Weights of a small GPT-style language model, trained from scratch on English Wikipedia: 1064M tokens.
MLP neurons of a small language model. Each row is named by its layer, matrix (gate and up: input weights) and neuron, and shows model dimensions 160-351. Each number is 128 + 24 x the weight over its row's rms, rounded and kept within 0 to 255. Numbers have three digits each. A neuron's up and down rows have the sign that makes its largest values positive.
Before each neuron's rows, "fires in" lists the words (lower case) most often at its 100 highest values on Wikipedia text that the model never trained on.

fires in: "one", "much", "president", "ii", "mayor", "editor"
L2.gate1538:170125137146075105087129072125176133160162125094172129132170105108095096136129146165148133129088124140157113130151136139097127099124116159132116099063142118172161144136108112113147105119124145113148134134160130121149149107130122090087111148144144146123123135105149128133137124100107157122122088130088154119130104171105090095124131149125166140114137086149156172152120127157151120124132122138184135116100088042122118109075124117100130114131121136117116120102094130134145134104148116086159128096124089046138155127104123133146103125126163156165109136142168116136104090109153102095
L2.up1538:161132111133107101120119184121152133135145111085126115137130148146112111113112140129123136137154105129145125134148118150145170080118153146154110147135111162148173170095118093124147131120090196136160114140145180183126149162098087118159148106117148108066157124141141102137105110105131164123128128138146120148096121137140074124101134129112136155103117148106155132158135139115133115131157160165175137150141138128128120145090122116127092154150113150106118112156117111132144136111137117182111162116130092135098114126127145148101098110120174133134130090113127155077133117175117128124

fires in: "all", "end", "half", "allergic"
L2.gate1413:087157113139119118091142141112153133127147177151149154136114127126175129137145113194139102125145173127113131102140132130143102106096102113147182106128101116128128124144105118146156145085145088114116143121121132146088141112118120110116151121106141108113087147117180133143107133127126136140135094142116154117119158111125143119160126169118127158149158105084148097106124126123123134150127157133164100089169118122120156114137131114111129125139128130096135146130129189112150092108109136066152147124126130125153099115147108139115141191134149134159103097157123106135147120100118168096
L2.up1413:124134147146137104060146127128151125089150182114099128130135166130182121113112125135120115145136134147137109106108127085152117116085127182127146105140120099135096121118101133165131141120128106137146107126151097153126185146133125162129180111131140125183115111161192158108087082141104135128111116118146142138132142134161183098143079161135118150125169111135121108120144144132086142136158115128133106113100148107135122123112136127132129127133147105152123122119171147113131079095124117125116108137144121119132147116176160127136096134107117138136095105124114114120098136129114148077

fires in: "it", "they"
L2.gate2834:100096142147101140114141123135115083140101116138068129134161118109117112128168143155106135151142106132098143115132123130122136180156111099139127125106145113162121105110141157118178147156169137123157109155149098162114126158103089108126106103125109070124095099110111105162092133095096119125096136135093092107124131168134118090101138118108132100139125133086134115150141138125176157163130094106149168162158104120082125103114127131123168120153116158122120145126114137097139111124151132153132082104124084106140138165122123110143118133149149116160147140169147126097121133135114128156
L2.up2834:122123105115110113105097109148177114122128145122107134105122146099186121103128172168129154145145091129101121130143162150169141133129122133120104111112130124144121104128135149165154135113145132121131149127087100127151107125091111117136179079148118090111095138110080097132118102167130117103125101115155132145125148140132143109114151133124146168136161130130137109096167129148153083164127148142167138165114105135131097125072160091131124119128113145173156118127177094091142117169147136132143146140125070116122144106136069093138140113144140108084094140123139131147082142103150156091

fires in: "these", "those", "seraph"
L2.gate2476:116132131205139126138095137182124126144159086093174126115130114087144129149147172156093108135119175129110125169139107108135172128150079127116126138126148084082143134113086127169067125150100136094103153094141156154076147083133162139119123125100116108076110130135121134126102093132166124111111186126095107117125110134110049103161105148146092147089135147146128136146135118149098104119124117114137145129152141079168118105154171117147127130120093132132095132128122137120111120159128120112157110157100146133119080129166164131101077086097134148149114109115123150175121124137107087160
L2.up2476:119081111223144098162163119148141115118131115137133117104159100121146113139139128106168098097146093186091150127167151116125139117130154106160113098125117121067116134097142124143115092142190098132132146132135138148122109112136126123139140125128112133126174107128144132159137136119159112163136099117088126112138164141135110153115123082108148140118111114111143170162129107151121142166130140111150164167146126143163109110086147118101163144101162114136157144129132134154135117119146106125123094098099106168139114126130114137121144098126121152152181114124158108168096160122143126155

fires in: "made", "recorded", "done", "shot", "single", "released"
L2.gate1598:139146163130089105162143124137144171191136104089106153145104136128094128137154099122137134109095161140138103132097101151126199173136093115119100123115154155108139130158138133181080082154107124111102115116154103125143160094127126120146132166186115124136112131151101125104157081105105177115138181126112126135093135186133134123137127142178098138145140082126143132128122091112096111121121175105099145125094146133131153159144157132157107133109143121117139132158143089121138147143119139129129130134138056084115106106109115103134131119135101104136084128115134103144148135156127119128
L2.up1598:140122133135105130166129136124106143129119125133098109161139135116143099166123147159129081079098120143125079115130110127154154167133124157138168133111122130077122165106158130097071137099097125102141121152133141136149127113106115099099093092153089144115109098113127145127175115152121138181113155122093106168115115113133132114128167140118132121098153154085128134111125164111130084153124123105116117130177119142109155158115107097136135121076109144112103149152099107086153155124119111068164070119093111136119076109137139120119107132133143100122139114124122115147120157115085121113

fires in: "they", "band", "them", "as"
L2.gate2906:141134128109095140111146073135136149134139150140134131171161152128112147076121164122117105161125135134161128130157102144114116139121117110127164152127167135133137114162134154145077104111157140097141167167137071098147106137098166167120131130137112142124138169087131106135138133127132123103129148126096122161133125134113155140127105120097122111134158087142129181136125145147118107168065114109143102154119141142158098126167099169123073131097107122124126078150110132099105154151098102142110127200112129116125090087145133100142181085111107137110109121098137124130131143133101112109
L2.up2906:113114115105105115184100107110140081149131144149151137127152137128128113120116134117154120098110124144123121136146129176125117093130123138109114098111148125136113118088130114111117157097140174106134112103158085184161122147157145117134127142129118111158098148076147126159140120150114125082162136138110144106147160173129155111142104164132125103145149122108134154127153155147096107108114121155150136150091135161099153099096130137109086124124093136127103121153165129094133151152109108162139117177121147069115155126116156102102160120107119137117117156143155119143102172146128133158

fires in: "3", "system", "sclo3", "hill"
L2.gate2063:111146107138129146092146112168084116115123184105151107114137143100086112102122126161128149108109151145143124144103135112194165125128108126134118076160117122120141160149122122106104158161114092164126144124108173167144200117148149125126128151138089116108115124126134165145135111155136139167118121103161167111128123099140104106066125143153163128154138145099152157120158111157115089150084173113122121166087142134162121130081119121103140130097125155089159114102200119087116114110124146093119124174118108118163120152114152115145102142141115111150154117122114145116153172100111165130
L2.up2063:130174137126163132137099133151099150096152149124132124134074134127121101108105129090099167133098143090112148112125130109120129162135113101132107126142110134134125115141109111125085107104165129156126121114117114166100127088138147138159156105118115100156104130146146140106132123163111147096151133127127148098143140132116123126080137079117107157093130139122103133065129109120127143105079112109119119145143143114115108117150121137131094133176144143139122109138076121141138117121151155093157112132128159094131093170111154150151080126152090099133175142106164072162107088087135151164

fires in: "rock", "state", "pop", "country", "metal", "popular"
L2.gate2331:153121136080118121083099113102098106148153113113107103132176178129129151097162175140103103134089140161132114137104176114140101134104104131119116107121111106135138193152126156147150151138124167100087102133156150119119154129103162100118086125117127123126115141105109108161128155150150087143122174122137131114123112132140103140124146135142143143183167130117123099095144130138133119165108145180149132135136108141135119161113127112148084154182170107108138149093187138127125117125166120104148093152100174124126080162085102119160125149147131124155135178115079093132106106158133119147
L2.up2331:136134107119112131158113132128130115126099147107108128160132145133094123086092138137125165109157132114131135145158108127166095110110109152143116101085122110131162119126112144123109146106160092112118153157126168149099131150152128148120129096123179103118095168146128136092164147161167127118089132131168098100140144119125099115130141150103146126145146122115134148090113086093134121146106117152135129127106156129131136139101174099140126104109122127108147141131162093136104135167093093107128143156118169148174071114153103099120145106146111123094156136117116124139169120127190091118

fires in: "championships", "games", "performance", "field", "festival", "place"
L2.gate1281:134131133153101123143122117121103168158070129116121098137146110111115058136156148096136096112161104154128105093124118100144175082135204165159149153147099105146131134131163148150162147193107131162134137096140151118145136072139107151125120114120117120109107139133105098154140135108128141117154134128104124074126136136145180138142160083150116112175134122143104115143165132160142127120125167158109136131178165142145129164138167163130097120138085108126132139148132117146109156137150102137160120180167137141120085126133106150164127131127086149157113117107148126139132163151161071111
L2.up1281:163130090158092149152153142109132169118105135116114089110138086128127130123131137102149101089150139139116056121123112115118157099127178145137152138124108134144119124135134160182169138142121162150118154102158123161112140128134141129119097120107102113105148115139125110081140104148118148133141065163117156118154139117145138138114152060152085104158119148082137112148160139155115096128165168170124151116163174152142147147141154128093149134159092115107110166111103104124151148138121112136149167169129178107091135135107131157130138115169110128162093121116151116119093158154100101149

fires in: "such", "those", "based", "for", "a", "enough"
L2.gate2666:113123104169117120118121144084174134109100130098102146150108140153126146161139128133177105095119126091111160133151105135084171099130139137096124125146124171119135116111115125118110122115133183138132117115166101060090112111093150164119139139112166110128095132129112156140175136142086137091136135149117150118136098154121123125142090135102148136176104107166111175139129150126100145146143166160138167135120113137123052152131140114149125080126111150141152139116123108130091167142123127184097079131134167101124130125143133132129083147108127105122100156141137159138116133104128100085
L2.up2666:140119136092120176122140116083128157117153107130119106153133100151135122159126106123118155133146121148105141107079156126099121147155126119116152131140126151103118137092119145119142112153136183107131162125100130116154107089135100124163146100104119161112144160117126121134086119111089113121100184112138124111130125122129086104141107121111109125105119134153098179149138124133122165129133135131178145089130088090166128122123148103098150119101153141133144121131118090140102134087111173140082119111166111132106102133107118119134154117180115097116114126146129130095103128112146074126

fires in: "used", "often", "using", "v", "commonly"
L2.gate408:155151142111137150163127139138151144128152126149122132142164161107114150128148128139113141146103128146149118161113083141146180096172144119095133160128144109117145110092095122103109107171147087113125109119147105090165186139069184175149171133162120150093168147116130173138138134113133133133141121143139149147158101115148106142172097125119117143114164139150144100117147142138116127157130171140097116144116153103120158118127132121101145128113122154138114073101112127150122098169139095136147131160125145146126113126115143121086115155170132132126138108162134144125131145138114140101
L2.up408:141140112104157140127139155126143165147159093146121131149166150089142105183106136129133103115155175127117125150120126149122162123110109108110121132127097144125127085143161125096126111153118108138156118092109148143157132084148117159059088119098138120073133117101118172126096141099132148169146111126119170152167111126199113126113097129130122050104117161146150150104120123152112150116146084159117094168107148127097154144146175114110087169115160136079108123159106124107085126105087142145137128144120114135103135128132110117094042130147157131104100085098138091147109171135130103104

fires in: "than", "around", "of", "000", "to"
L2.gate2166:118149125113132107093079120119180177143115083126115180149138150118133138163134141144128158145108097111179117120154119130133133117124127172125124135116141121126143129156115140129154151162116122125162155142133164147158159148122125146141153111137194135087116118150150121144142121129142124096104158153120148129120160134116159106111121136115104117099101143124092122105082117114122136144149123144107128146115148148149137142121149179154140142115122118125129172139108137104128158108111113150112059117159137130116128100115147144138126116140135123108102104116103138109119165102158139147
L2.up2166:111147132116143084085108127137168149143112131113117162125112130139114101119142142097156122114142151088147105143117110110101126128128143166090138142125131097095116149121098158143166147134095123128140136147158113162134145128155129130111152128121162146117150141101160083150118139140116151118159163183124126152088153116134091090129109124134104151093135133110124177125102095103133117151138117121134117109121147135113160117083126147122131153117144090089132115135104121136134163111111113146135107176135163131160126117158132101170093170172120128155107120098144158101120174122109127166

fires in: "years", "city", "period", "building", "part", "architecture"
L2.gate1864:171114141148134124108100119092143119142133155115101152121147103103123117123139137115119093097120116165134107078142111157116143094125089103137136112126089112113074117107107132093121174115103110120121179149098106144127138124122125094104149116136138080096122172128116105146168097145089115171101114146142115094135113096093116110168106114114058134149086136158131133084139139116163112179168103183132142156138154124138110105095064144078126122155127064146110128114125117108147133102165143128109103153154127131139075124113122116136148083132114126136158154130134156078156130123150152135
L2.up1864:134142147114135115114088133117076109165126161174133100123108127130084145140113117161119158109123115153113169103115124078118128121087152087130125146130137108144145168149114169108117083115181087159135171187097080147122130118134129113099145100126128114134121130075132187094129112144107097123110107155145133086124140098148126109093109145146139157102146131145113136087145116107138075168150118123104155117141159091137126143159107134123134137116164161129131099149148100117117092122188157100110198182106116110167142160128124094154114144144145124106158102184138150125096108112137112148

fires in: "main", "chief", "best", "end", "background"
L2.gate1325:134126126160112167128123167131134097102137153110119134109162175102124108171139153140090133107157109123147168159148128124159153085099154158152106100123096109097148161152117100131127078132066153111121105123093130138140114116140143125145161130106123143166127094169127116079140131123109151168128122095104119116140109096070118183117159131110126111151127137127129116126104099095134101111149169125149128089176130097103171172088157142138148151121152114131090137160102106116163143199110148148132148127129079124094126125103114143127087132130155135117135129097095148099115153141104097153
L2.up1325:141107133158140121074109165120137097120142170112111111101129141112138120179108130139115102087143115123143127152166126140165147083128183149132107151138074121092164178128133101134117080161079142115127110124113128113124114147176132128098116114144131170185125116150106110056158113064138146157122118106137106137122109116082118135125144121098150118149141138089141119142117092115119128139168160134145136104162133081087137175091141147140118132109139118122061151152101125131168159145100136137143141121143107153111145142084110136154088113119133162133111116117098140084131114158117150133